Part of a small language model's weights.
Size: 19 layers, 8 heads of 32 (4 for keys and values), MLP 832 ReGLU, vocabulary 5773, 21.8M parameters.
Architecture: RMSNorm before each block, rotary positions, biases on query, key and value, tied embeddings, capped logits.
Training: 1376M tokens, 5250 steps.
MLP neurons of a small language model. Each row is named by its layer, matrix (gate and up: input weights) and neuron, and shows model dimensions 0-63. Each number is 128 + 24 x the weight over its row's rms, rounded and kept within 0 to 255. A neuron's up and down rows have the sign that makes its largest values positive.
A block is one neuron, or neurons of one layer that tend to fire together. After each block is what it responds to, as a language model described it from the Wikipedia text at the highest values.

L13.gate349 [ 59 105  90 124 139 112 136 121 122 149 128 151 120 139 114 122 130 110 136 117  96 182 160 153 129 151 118 119 134 120 115 137 103  99 121 160 153 106  81 159 127 143  78  81 110 163 117 164 124 137  81  65 123 135 120 118 120 133  94 150 153 117 154 172]
L13.up349 [144 135 103 119 140 173 175 128 117  93 135 128 127 155 147 113 112 172 122 135 140  85 143 138 117 125 148 126 124 111 122 170 130 161 142  95 150 127 105 107  92  65  88 158 156 132 153 109 159 152 152 132 127 138  82 162 131 144 122 130 164 130 131 145]
L13.gate440 [107 107 130  68 148 136 139 186  90 128 116 134 189 140 108 110 112 106 120 135 149 140 143 150 142 108 122 164 154 136 119 117 119 135 156 154 117 136 134 124 125 114  86  88 134  87 122 102 125 119 105 103 124 107  93 116 109 106 137 142 137 119 114 135]
L13.up440 [154 154 123 109 146 106 152 126 171 108 174 114 124 133 116 109 134 140 125  89 128 147 147  87 136 150 116 138 136 158 114  73 143  79 117 127 162 124 121 123 110 160 166 182 134  73  84 127 142 151 115 143 146 122  87 142 167 142 149 143 120 121 127 126]
L13.gate570 [133 150 125 104 138 160  99 112 152 131 113 126 110 156 123 135 163 117  90 163 126 101 141 119 127 120 127 118 156 161 129 136 138 145 120  91 133 119  84 124 126 111 136 141 122 132 161 128 135 188 111 129 156 133 139 161 151 158  79 133 132 163 107 143]
L13.up570 [118 119 126  85 105 104 109 153 179 149 151 129 127 118  69 126 147 147 127 148 127 146 136  91 154 110 123  99 146 134 155 110 126 162  98 105 158 124 146  93 149 153 131 153 117 107 148 118 151 136 138  96 104 134 104 167 117 106  65 118 161 111 147 129]
L13.gate590 [104 101 140 101 158 126 183 134 119 130 119 181 113 164 131 110 168 143 140 160  93 110 138 117 147  79 139 131 147 121 177 107  67 108 147 100 128 118  87 113 117 115  90 158 107 155 157 137 114 132 103 169 128 126 133 103 129 150 135 125  98 145 149 117]
L13.up590 [177 118 155 145 131 135 150 136 145 135 133 149 139 112 141 118 130 125 105  92 181 152 169 144 164 125 146 149 106 182 126 111 111 133 123 153 156 175 111 129 148 137 154 145 113 121 195 153 146 157 162 165 105 104 146 112 115 136 125 125 153 122 148 148]
L13.gate602 [136 139 162 176 141 167 105 143 127 120 168 104 123 170 100 121 129 149 104 114 123 129 165 106 108 146 111 140 143 110 143  96 120 134 125 111 183 101  68  89 120 138 113 113 161 128 145 116 146 136 145 109 105 158 113  99 120 164 103 135 111 101 103 124]
L13.up602 [ 74 137 125 123 106 129 125 120 152 132 151 116 120 161 120 128 122 164 121 127 100 150 107 116 170 133 139 108 124 163 113 102 125 124 133  97 155  86  90  87 125 167 133 129  89 160 118  96 158 129 160 163 140 117 124 119 151 127 118 144  92 141  85 146]
L13.gate605 [184 124 121 130 169 105 120 121 109 147 129 126 150 153 151  82 133 136 104 128 102 148 162 132 149 153 137  92 156 126 135 100 137 111 103 136 131 136 116 119 130 119  90 119  76 127 100  96 163 127 120  83 123  87 119 114 109 155 126 148 120 137 107 127]
L13.up605 [ 91  89 147 143 200 120 130 129 121 119 110 121 111 122  96 117 116 102 119  96 120 140 106 149 164 146  90 114  88 140  85 157 135 135 152 115 159 146 123 106 104 146 112 173 111 134 134 131 107 117 114 138 152  86 144 131 128 158  95  72 146  77 166 100]
L13.gate653 [150 106 105  80 125 168 143 130  99 104 146  83 120 152 123 148 123 129  99 104 130 110 120 142 170 146 125  76 138 116 129 101 146  98 129 142 171 124 167 138 113 153 139 157 131 145 119 119 136 154 109 154 141 133 161 132 145 143 146 163 170 132  78 130]
L13.up653 [130  98 103 128 137 124 129 140 160 140 113 132 123 137 113 160  94  89 158 124 168 126  96 145 166 135 157 102 161 137 145 158 109 143 125 198 109 133 169 145 111 165 121 136 125 133 127 117 140 156  97  90  96 123 114 119 123 122 119  99 121 124 113 160]
L13.gate684 [125 110 187 112 185 134 161 105 145 146 133 135 136 128 117 161 106 145 131 123 111 136 109 122 181 178 145 122 103 130 118  99 124  88 129 139 164 126  81  85 135 135 104  89 120 103 121 141 161 121 101 129 124 125 110 125  84 128 111 116 162 148  65 145]
L13.up684 [160 125 133  99 183 122 158 130 129 154 144 100 146 158 140 118 111 152  99 112 142 112 123 105 159 125 109 157 135 110 127  84 146 144 172 128 152 116 119 129 125 112 127 163 117 131 128 120 134 122 139 134 149  94  88 149 128 131  91 111 104 135 141 103]
Description: Forms of "be" (was, were, been, is) used as auxiliaries just before a past participle in passive clauses, such as was released, were canonised, had been achieved.

L10.gate31 [171 111 107 140 130 121 105 117 145  89 109 119 108 148 106 115 154 119  79  99 139 115 144 123 150 107 180 100 155 166 118 167 111 130 144 119 114 140 158 120  99 134 106 166  94 113 132 135 152 149 144 132 144 151 155  82 137 109  90 132 156 160  92 104]
L10.up31 [100 106 142 119 135 135  77 123 156 158 166 147 129 119 102 129 156 142 135 139 128 129 139 102 157  92 130 126 140 127 129 154 139 159 176 126 120 108 127 139  70 144 138 135 144 127 153 139 120  88 145 107 163 154 179  93 109  78 117 145 106 120 160  80]
L10.gate143 [164 105 134 165 132 129 125 169 109 116 148 125 112  81 124 130 142 156 120 155  97 108 137 133 123  92 142 154  88 105 111 148  82 118 124 112 100  75  72 159 148 136 133 149 106 121 112 140 123 112 110 111 137 103 115  73  88 177 127 110 129 100 116 165]
L10.up143 [162 118 138 137 115 164 108 146 102 100 130 166 147  91 169  90 138 139 115 114 152 159 122 118 142 154 132 144 110 126  98 149 147 115 102 133 126  83 112 175 113 151 109 107 105 133  87 168 104 122 136 137 130 163  86 144 130 160 144  76  98  94 133 172]
L10.gate191 [142  88 104 136  75 138  94 102 104 149 148 113 127 156  99 143 126  88 103 106 108 140 135 138 104 142 159  83  93 130 152 108 150 148 100 126 121 119 113 126  99 141 102 137  86 124 133 130  93 114 143 152 163 117  61 125 106 142 105 169 102 132 165 142]
L10.up191 [142 133 105 136 135 150 148 161  94 139 128 145 132 124 129 114 150 141 132  95 115 142 134  87 117 123 183  86 152 139 163  76 114 117  83 183 126  92 157 128  77 113 105 171 113 129 111 151 128 153 129 134 111  98 145  61 149 118  99 138 143 133 130 151]
L10.gate441 [167 105 110 146 106 130  93 164 108 147 117 136 120 128 128  92 120 144 141 141 121 124 131  89  89 135 116 136 156 162 112  98 159 141 109 153 132  53 126 143 146 171 126 168 106 126 122 105  95 139 134 132 147 118 127 137 104 113 109 101  90 151 115 163]
L10.up441 [118 121 151 147 104 166  88 120 111 119  86 134 106 130 132 104 153 132 148 130 127 143 165 133  88 105 145 126 107 139 122  93 139 131 134  99 111  68 127 157  82 143 137 142 129 125  92  68 118 113 120 128 104 165 112 133 120 117 154 133 136 152  77 164]
L10.gate453 [141 161 143  91 128 123 172 133 156 142 146 142  99 134 107 101 165 154 131 110 164 148 139 176 111 136 114  94 159 107 140 125 121 132 100 128 112 140 142 116 150 108 120 150 136 148 114 119 141 103 143 121 129 110 126 121 132 148 146 116 142 117 126  81]
L10.up453 [132  83  88 126 143  99 142 125 141 130 172 128 122 160 121 116 182 137 147  80 136 122 117 145 142 172  92  79 127 137 114  97 118 119 115 126 119 126  83 128 140 137 110 164 114 128 142 105 112 169 161 150 102 108 121 123 165 123 150 137 126 154 114 121]
L10.gate515 [142 128 130 110  74 132 119  94 109  95 104 149 148 120  96 128 161 194 101 156 138 132 153 106  99 114 129 131 111 133 134 133 156 128  95 108 107 121 100 128  75 104 180 121 132 148 135 137 123 125 139 116 138 132 149  99 144 113 129  76  76 118 137 108]
L10.up515 [144 133  95 167 119  99 114 144 140 153 144 106  84 125 100 151 105 120 105 121 125 164 126 147 106 157 164 116 114 121 117  87 154 125  89 164 147 138 115 163 139 135 116  85 119 104 113 129 149 129 135 127 107  66 103 122  97 135 115 150 113 109 122  99]
L10.gate635 [160 104 108 137 136  99 128 170 111 105 153 127  98 128 108 134 146 155 122 141 126 129 127 133 160 135 146 150 123 141 118  97  89 139 134 104  89 112 153 132 140 154  82 133 147 153 109  91 109 126 155 119 116 139 143 129 184 125 103  87 112 107  87  99]
L10.up635 [170 142 161 146 151  78  97 124 180 144 101 143 119 110 116 141 146 157 176 134 102  98 120 157 102 130 122  99 178 151 158 102  90 123 134 143 167 161 145 116 137 131 147 174 126 120 155 171 145 145 108 159 133 154 133 134 154 125 118 141 135 119 134 115]
L10.gate636 [213 159 133 145 181 130 111 125 134 137 140 108 123 152 130  95  86 124 143 141 107 177 130 145  89 124 128 165 117 133 141 142 167 142  87 141 168 125 131 112 150 125  75 144 141 140 118 109 145 121 136 118 118 129 140 182 139 124 142  90  90 137 166 119]
L10.up636 [156 139 133 155 149  96 119 164  96 159 111 137 107 100 148 135 123 150 142 147  95 129 118 132 131 133 113 156 110 127 111 141 155 130 163 108 133 179 114 125 158 113  80 143 153 116  95 108 120 113 145 141 126 130 142 131  77 136 105 148  77 167 128 147]
Description: Adverbs, intensifiers and auxiliaries just before a participle or adjective, e.g. "particularly [well known]", "most [popular]", "widely [utilized]", "can be [built]".

L13.gate32 [ 92  93  92 118  95 111 146 110 122 144 150 105 108 145 122 104 122 174 127 127 129 179 122 132 151  77 139  89  75 134 119 110 153 133 160 112 108 156 116  94 123 151 120 112 147 109 143 153 148 145 128 132 155  99 141 182 106 136 114 115  99 175 121 135]
L13.up32 [120 135 112 140 117 120 149 141 165 144  92  97  85 182 139 142 133 115 124 142 120 170 135  90 119 153  89 128 122 131 144 126  93 125 108 160  99 116  90 125 131 100 100 151  72 124 121 108 142 147 154  81 107 170 175 162 132 109  96 173 148 123  90 144]
L13.gate105 [112 103 125 115 144 124 126 127  83 110 142 117  65 103 151 112 148 127 181 107 141 147 165 128 102 134 146 126 171 111 105 120 140 126 127 102 169  98  71 136 117 135 100 119 141 139 117 159 163 120 159 126 148 154 153  96 111  97 152 136 130 129 110 111]
L13.up105 [101 172 142  82  92  96  98 181  98 150 112 165 120 142  81 104  97  91 129 111 151 102 142 125 144 123 141 167 153 114 162 142 105 100 118 123 140 134 125 139 116 101  90  97 142 128 131 118 151 139 130 119 130 136 147 104 136 122 125 131 115  95 112 121]
L13.gate188 [109 124 131  76  98 160 163 159 156 109 112  84 144 163 128 107 121 122 113 110 107 115 139 100 138 177 115 115 128 177 134 163 110  74 118 136 111 131 127 106 137 136  82 123 161 104 148 165 100 126 110 127 125  96 167  98 113 160 190 139  82  94 105 112]
L13.up188 [119  88 111 159 129 145 147 116 153 114 183 101 122 170 160 112 147 118 129 134 131 173 150  97 144 122 128  93 109 150 103 146 146 146 125 102 139 154 117 154 137  92  70 119 129 114 111 183 156 132 119 132 163 140 116 159 142 140 128  81  69 127 107 148]
L13.gate200 [153 147 127 153 139 136 103 144 112  89 161 155 140  67 141 156 130 123 137 146 112 145 153  98 170 159 168 139 118 120 139 157 114 156 164 117 110 108 114 120 125 119 147 120  97 118 124 167  81  90 141  80 137 126 165 138 122 146 115 149 127 147 109 128]
L13.up200 [ 79 155 135 131 157 111 119 148 115 132 149 133 147 112 124 152 133 126 121 105 153 107 124 122 200 158 120 126 123 151 139 144 156 110 165 107 136 126 151 118 127 105 125 148 120 138 142 138 131  97 108 152 133 151 187 147 135 124 143 157 175 144 104 142]
L13.gate278 [ 81 101 121 105 137  77 135 120 136 160 143 145  93  94 119 108 162 161 154 171 130 136  82 109 128 109 148 120 111 145 158 130 109 106 101 167  90 156 141 133  97 150 167 148 109 174 122 147 146 104 166 146 121 133 166 129 102 118 100 136 125 138  79 135]
L13.up278 [150  64 121 145 132  90 156 131 105 127 110 140 121  90 136 136 124 111 156 140 104 127 128  91 115 172 129 155 104 114 200 186 116 108 121 132 152 117 155 113 148 134  88 153 113 140 141 135 109  88  89 128 134 136 170 141 147 116 117 114  80 109 139 161]
L13.gate324 [118 131 125  77 129 115  96 165 138 183 123 122 100 145  95 153 109 151 139 124 126 143 173 153 160 117 117 138 120  87 126 135 104 113 106 142  89 152 117 170 112 158 109 116 123  74 158 139 101 102 121 107  95 130 150 108 134 170 140 119 140  89 133 175]
L13.up324 [ 89 131 123 102 134 154  50  98 113  82 146 132 144 107 150  90 139 165 118 149 135 143 137 152 148 123 118 146 139 151 110 122 135 113 111 151 133 164 121 119 113 117 165 126 111 126 137  79 134 128 126 152 131 117 136  98 120 117 137 168 100 109 119 121]
L13.gate328 [114 153 132 138 127 132 116  97  83 123  93 104 136 136 135 100 136 147 180 123 153 153 167  95 119 120 130 151 145 138 111 156 114 144 123 140 141 149 102 149 115 106 149 104 170 110 135 168 109 134  80 122 128 126 151 166 124 112 169 104 137 110 139  82]
L13.up328 [137 119 137 139  91 147  83 126 116 137 150 137 117 160 115 143 117 185 139  70 100  92 119 116 116 136 109 107  97 127 125 101  86 113 146 112 102 134 136 140 107 140  93 133 144 114 145 134 152 134 109 160 180 141 142 145 119 125 140 159 168 102  96 134]
L13.gate543 [ 94  93 119 160 131 108 100 148 118  90  81 123 126 163 124 191 111  85 136 140  74  97 149 100 119 157 160 130 134 114 110 150 100  89  98 137 148 131 115 105 106 132 128 142 113  95 138 112 151 110 151 124 183 128 166 183 120 166 119 117 100 110 156 157]
L13.up543 [150 101 143 151 164 176 109 116 176 147 148 119 109 137 104 136  97  81 161 147 112 136 142 132 120 155  81 168 140 115 124 145 112 131 105 148 117 143 109 112 111  84 114 144 138 118 112 106 156 139 227  96 118 150 139 157 184 127 123 112 158 156 146 147]
Description: Single-letter pieces (J, F, d, l, c) that begin or split rare proper names, such as Jessica, Jovan, Al-d-gate, Doug-l-as, Föl-des.

L13.gate0 [107 133 134 119 137 155 103 121  95 121  83 117 200 151  95 116  91  93 149 189 139  80 146 120 117 102 127 146 161 133 177 129 134 130  83  98 116 141 100 111 145  95 152 170 128 101 115 105 113 171 134 123 138 114 119 127 173 136 144  97 113 134  95 158]
L13.up0 [161 136 169 132 102  87 148 126 128 150  84 122 131 135 123 119 121 125 158 122 170 135 153 156 125 140 116 183 141 127 155 113 149 108 129 126 125 132 133 208 139 150 144 142 121 141  63 109 132 161 107 105 119 117 124 148 140 113 130 146  96  88 135 141]
L13.gate69 [105 120 126 136 115  86 162 154  90 125 120 126 138  93 174 121 127 120 116 147 128  76 123 119 111 138 103 136 116  69 108 121  85  78 152 132 160 116 110 111 124 126 100  95 141 114 167 139 105 151 103 145 136 140  91 101 110 112 130 133 141 119  94 137]
L13.up69 [105 133 119 122 121 109 132 135  96 129  95 123 141 112 124  94 122 122  97 129 112 152 125 166 107 170 127 144 171 148 167 129 126 136 131 106 129  95 110 117 111 125 152 132 161 119 129  98 137 175 140 119 130 104  87 158 159 166 194 153 154 169 104 148]
L13.gate479 [141 109 113 159 156 125 140 133 144 129  93  77 107 117 147 157 100  94 103 116 129 149 131 111  90 104  71 169 128 169 134 164 131 112 133 122 136 163 133  68  93 126 125  85 156 129 128 111 125  64 139 142 171 131 160 123 119 120 126 145 152 127  82 125]
L13.up479 [127 119 143 143 116 103 119  88 126 133 145 145 154 137 147  94 120 173 102 170 136  88 155 150 180 104 134 135  87 152 126 105  99 122  80 147 175 150 123 142 137 104 152 155 115 108  69 119 133 100 123 126 131  80 133 115 108 133  89  94 123 143  92 159]
L13.gate560 [111 124 168 105  83 141 106 169  77 132 113 100 123 136 133 109 110 150 108 148 106  96 144 193 137 113 117 179 122 132 105 111 121 128 115  97 130 165  97 113 132 125 152 105 144 118 111 122 124 125 156 117 108 113 133 161 167 107 162 196 174 117 102 137]
L13.up560 [100 136 110 134 119 134  89 172 111 118 154 118 130 115 153 121 144 161  94 120  95 127 107 111 146 118  80 134 104  99 145 109  97 121  92  91 124 160 149 111  85 159  84 177 128 122 141 132 101 118 119 132 158 130 121 145 178 169 114 146 144 134 122 123]
L13.gate582 [ 97 120 158 139 122 134 149 114 153 123 106 118 109 128 123 153 150 114 129  92 147 133 123 131 120 150 122 138 127 116 136 105 133 150 155 136  97 136 154 148 169  95 121 122 133 143 142  89 136 108 109  91 145 138 156 127 127 139 113 114 155 165 141 105]
L13.up582 [142 131 163 151 136 178 125  91 116 151 118 145  96 123 121  99 128 133 122 143 167 102 109 151 121  75 133 119 136 141 143  97 107 140 114 119 174  95 102 122 114 120  99 115 146  88 127 121  95 132 103  98 104 106 108 169 122 152 143 164 104 120 187 140]
L13.gate584 [127 111 138 197 154 142 166 135 121 133 141  96 101 110 142 126 113 128 121 114 105 135  89 156 152 152  87 161 113 164 107 123 124 119 111 121 125 125 134 115 121 130 105 131 121 130 165 133 132 128 136 125 186 116 123 174  66 112 155 136 166 106 146 135]
L13.up584 [ 82 120 131 127 124 100 118 112 126 110 121 123 116 160 118 152 137 123 148 127 151 150 145 133 102 115 111 110 134 109 152 134 115 149 113 159 123 110 126 189 112 114  76 145 149 153 167  88  94 144 130 172  82 122 137 123 147 124 111 140 153 107  73  84]
L13.gate589 [146 111 141 119 122 103 155 152  85 120  87  88 136 125 123 139 107  85 138 135 127 103 149  82 141 159 131 105 154 145 151 149  89 102 173 104 118 153 161 125 107 123 102 108 119 131 126 110 111 167 174 100 115 136  98 120 134 143 123 131 123 100 111 103]
L13.up589 [102 153 148 155 123 117 129 115  68 113 108 173 116 110  97 114 153 104  72 143 165 112 128  97 136 111  94 129 139 162 144 109 104 147 154 102 119 117 112 168 106 120 178 114 144 103 123 107 122 109  89  85 158 125 157 117 169 182 122 101 136  98  92  84]
L13.gate803 [118  98 183  92 136 133 114 108 155 110 102 124 127 121  90 140 139 104 128  94 122 106 169 148 114 211 127  72 117 147 153 139 117 155 140 102 131 146 144 130 125 149 162 143 137 139 103 159  95 123 164 123 164 142 123 137 121 164 104 104 118 113  80 147]
L13.up803 [127  90 152  98 156 103 128 129 115 139 122 184 147 114 106  91 156 141 132 112  83 132 109  85 156 108 122 130 129 135 128 163 137 118 134 108 162 149 148 162 125 149 126 123 180 118 146 111  88 146 151 173 162 144 108 143 129  96 155 109 142 137 126 181]
Description: Opening quotation marks that begin a quoted title or phrase, mostly song titles in music articles ("Coming of Age", "This Time Around"), plus critic quotes and table cells.

L16.gate313 [127 110 139  87 142 116 122 108 152 156 115 161  85 125 112 143 138 147 122 125 145 130 133 110 103 137 100  93 112 119  96 127  99 135 148 137 158 175 105 146 148  85 111 132 157 129 153 112 135 102 116 113 125 139  91  96 126 137 117 121 150 127 100 151]
L16.up313 [132 138 113  78 176 128  91 132 163 133 122 131  65 151 147  94 118  91 109 158 160 139 125 165 153 110 145 135 146 137 112 135  95  87 116  93 139 137 132 125 170  71 140 151 146 131 128 120 124 107  93 114 132 128 155 155 127 142 140 142 109 143  92 115]
Description: Opening fragment, often capital F or Sh, of a split word, mostly first names in lists, tables and casts (Fionnula, Fallon, Shaun).

L10.gate147 [139 120  93  95  94 110 136 117 128 148  89 125 165 160 127 131 173 120 120 139 147 156 132  99 163 100 152 138 115 113 112 124  81 122 100 131 144 135 153 108 138 184 129 142 112 110 105  99 120 105 106 102 119 133 174 164 168 127 148 119  98 137 163 134]
L10.up147 [123 109 128 110  98 118 136 115 175 174 163 109 125 160 115 133 165 126 182 140 156 129 144 160 165 152 148 117 143 133  58 120  75 148 136 149 141 153 133 128 132 134 123 126 171 128 104 168 113 101 136 127 119 135 144 187 155 111 131 134 124 103 129 136]
L10.gate173 [130 144 149 131  90 107 128 131  96 125 130 144 175 130 129 141 115 103 109 118 123 144 109 152 130 140 100 124 123 111 133 139 104 139 154  96 162 127 110 126 201 124 149 121 191 114 113 108 128 129  89 163  98 159 111 127 150 132 184 134 110 116 162 107]
L10.up173 [140 100 123 123  76 170  96  98 128  94 126 125 159 117 132 148 111 143 147 117 118 155 177 143 103 125 128 112  82 156 131 157 142 130  80  63 148 134 107 101 125 163 123 154 118  74 126 168 128 109 142 147 118 121 125 106 130  43 146  80 151 159 116 144]
L10.gate201 [151 127 149  91  86 163 107  98  82 126 142  96 127 114 138 120 114 148 132 140  67 157  96  74 138 149 117 149 129 146 112 122 120 120 102 141 141 117 128 105 118 105 118 137 125  97 132 105 119 131 169 163 124 118 184 128  84 146 113 124 145 138 111 112]
L10.up201 [155 145 121  87 111 144 124 110 111  99 112 123  96 128 146 137 142 121  92 115 105 140 140 110 155 129 102 103 122 123 154 124  85 165 106 155  73 155 125  73  94 103 130 141 144  95 152 136 116 113 157 127 140 114 154 103 129 146 112 156 110 136 162  98]
L10.gate354 [ 73 100 107 145 121 153 138 147 145 118 155 151 121 114  99 133 136 160 138 111 143  85 131 146 157 142 160 192 108 102 180 144 143 134 120  88 118 157  97 159 100 163 124 138  94 146 135 137 134 117 128 106 123 124 123 142 131  75 142 155 114 122 157 133]
L10.up354 [ 75 152 135 123 132 115 129 105 121 158 165 128 150 142 110 119 119 147 142 133 160 126 155 161 122 127 130 173 130 115 161 122 115 140 135 126 129 195  81 155  84 141 127 132  97 117 145 112 144 103 135 133 122 143  95 152 113 114 121 136 145 112 147 139]
L10.gate448 [137 110 151  87 125 125 145 140 144 139 120 138 109 138 112 126 122 176  86 114 131 132 115 107 147 120 105 160 150 122 139 167 118 132 104 127 106  61 137  97 160 114 101 157 139 114 149 144 150 103 133 167 143 120 126 104 108 122  90 121 131 171 144 143]
L10.up448 [129 124 136 140 121 107 115 140 145 140 138 113 153 138 137  97 143 141 120 128 116 127 105 101 155 138  58 146 154 118 111 153 134 150 108 124 156 124 104 118 137 121 121 162 133 155 150 144  91 167 118 183 116 123 139 141 120 157 144 129 127 112 113 140]
L10.gate548 [119 167 115  95 114 133 128  78 136 112 177 120 140 116  81  77 111 135 132 129  96 110 128 115 134 124  98 123 164 140 139 120  78 156 144 116 106 101 143  96  88  85 118 101 142 163 137 137 149 154 135 101 139 133 124 152 107 116 135  82 137 122 118 121]
L10.up548 [105 105 117 164 148 153 101 103 168 134 158 130 120 128 132 104 122 138 125 123  84 121 141 150 167 101  98 130 124 147 139 158 121 106 154 162 164 160 152  79 108 151 140 150 108 127 141 162 122 110 135 145 107 117 150 159 133 134 140  93 121 146 112  87]
L10.gate686 [136 154 142  67 152 100 131 120 109 123 102 100 110 178 132 108 139 128 125 103 167 150 146 106 121 133 113  80 100 100 100 144  80 110 126  82 149 117 118 104 131 184  91 129 117 119 163 157 156 126 129 172 108 141 152 152 126 136 151 105 148  99 112 111]
L10.up686 [ 92 144 118 104  87 113 122 117 150 152 122 103 106 196 140 116 130 164 113 129 135  70 104  98 159  89 144 114 136 135 125 149 138 102 151 110  74 111 143  94 162 119 131 109 152  79 149 138 161 144 173 157 136 115 189 153 120 171 148 124 105 147 107  92]
L10.gate816 [101 125  82 130  93 169 116 117 156 120 160 100 142 154 118 192 121 100 146 126 120 131 169 142 154 140 139 127 160 129 138 110 125  81 134 128 149 166 150  86 127 117  89 128 146 101 144 140 101  95 130 132  92 114 112 148 159 140  99 112 143 121 164 115]
L10.up816 [112 133 163 121 134 114 101 145  80 137 144 143 135  88 122 130 133 120 139 105 134 141 158 112 115 142  81 140 119 120 158  99 163 135 126 130 105  65  80 147 139 109 121 130 129 169 107 100 145 130 136 131 153 178 149 131 147 114 118  97 132 160 117 169]
Description: Word-piece tokens inside proper names, mostly personal and place names in lists and tables, such as Laf in Lafayette, Alt in Altuve, Thorn in Thornton.

L16.gate322 [132 132 109 161 131 110 114 115 131 138 124 103 107 110 135 139 127 177 149 133 127  98 125 141 154 123 109  87 110  83 143 153 148 124  79 123 155 154 126 136 136 134 127 139 118 133 137  95 104  85 122 135 143 112 145 146 133 124 128 160 127 136 104 127]
L16.up322 [122 143  97 146 137 139 132 112 141 127  85 131 163 125 162 133 135 168 115 120 121 112 130 134 163 102  99 137 170 127  97 112 123 126  97 108 128 114 112 145 177 162 116 110 150  93 121 112 142 115 100 126 152 129 136 108 123 178 142 150 136 134 123 153]
Description: Tokens just before a capitalized word inside titles of songs, episodes or books (Can, We, to, She, Don't), plus table pipes, quotes, list dashes and colons that open a title or name.

L16.gate318 [151 103 133 164 144 119 124  95 178 101 144 123 147 128  81 150 151 149  85 128 135 145 155 115 160 108 137 136 156 161 115 150 103  90  89 134 167  88 129  77 145 113 160 147 123 105 136 114 130 133 110 129 101 145 126 153  53 155 105 130 159 111 109 156]
L16.up318 [130 126 142 142 111 103 102 138  99 131  54 135 142 163 100 101 137 123 140 142 145 147 147 116 148 160 179  53 147 165 111 132 132 120 193 165 129 135 118 146 131 123 126 175 151 122 121 118 142 140  98 132 120  96 130 113 132 131 130 127 171 130 140 135]
Description: The final token of an institution or official as sentence subject, just before its verb, such as Court, government, Ministry; also forms of "was", "were", "been".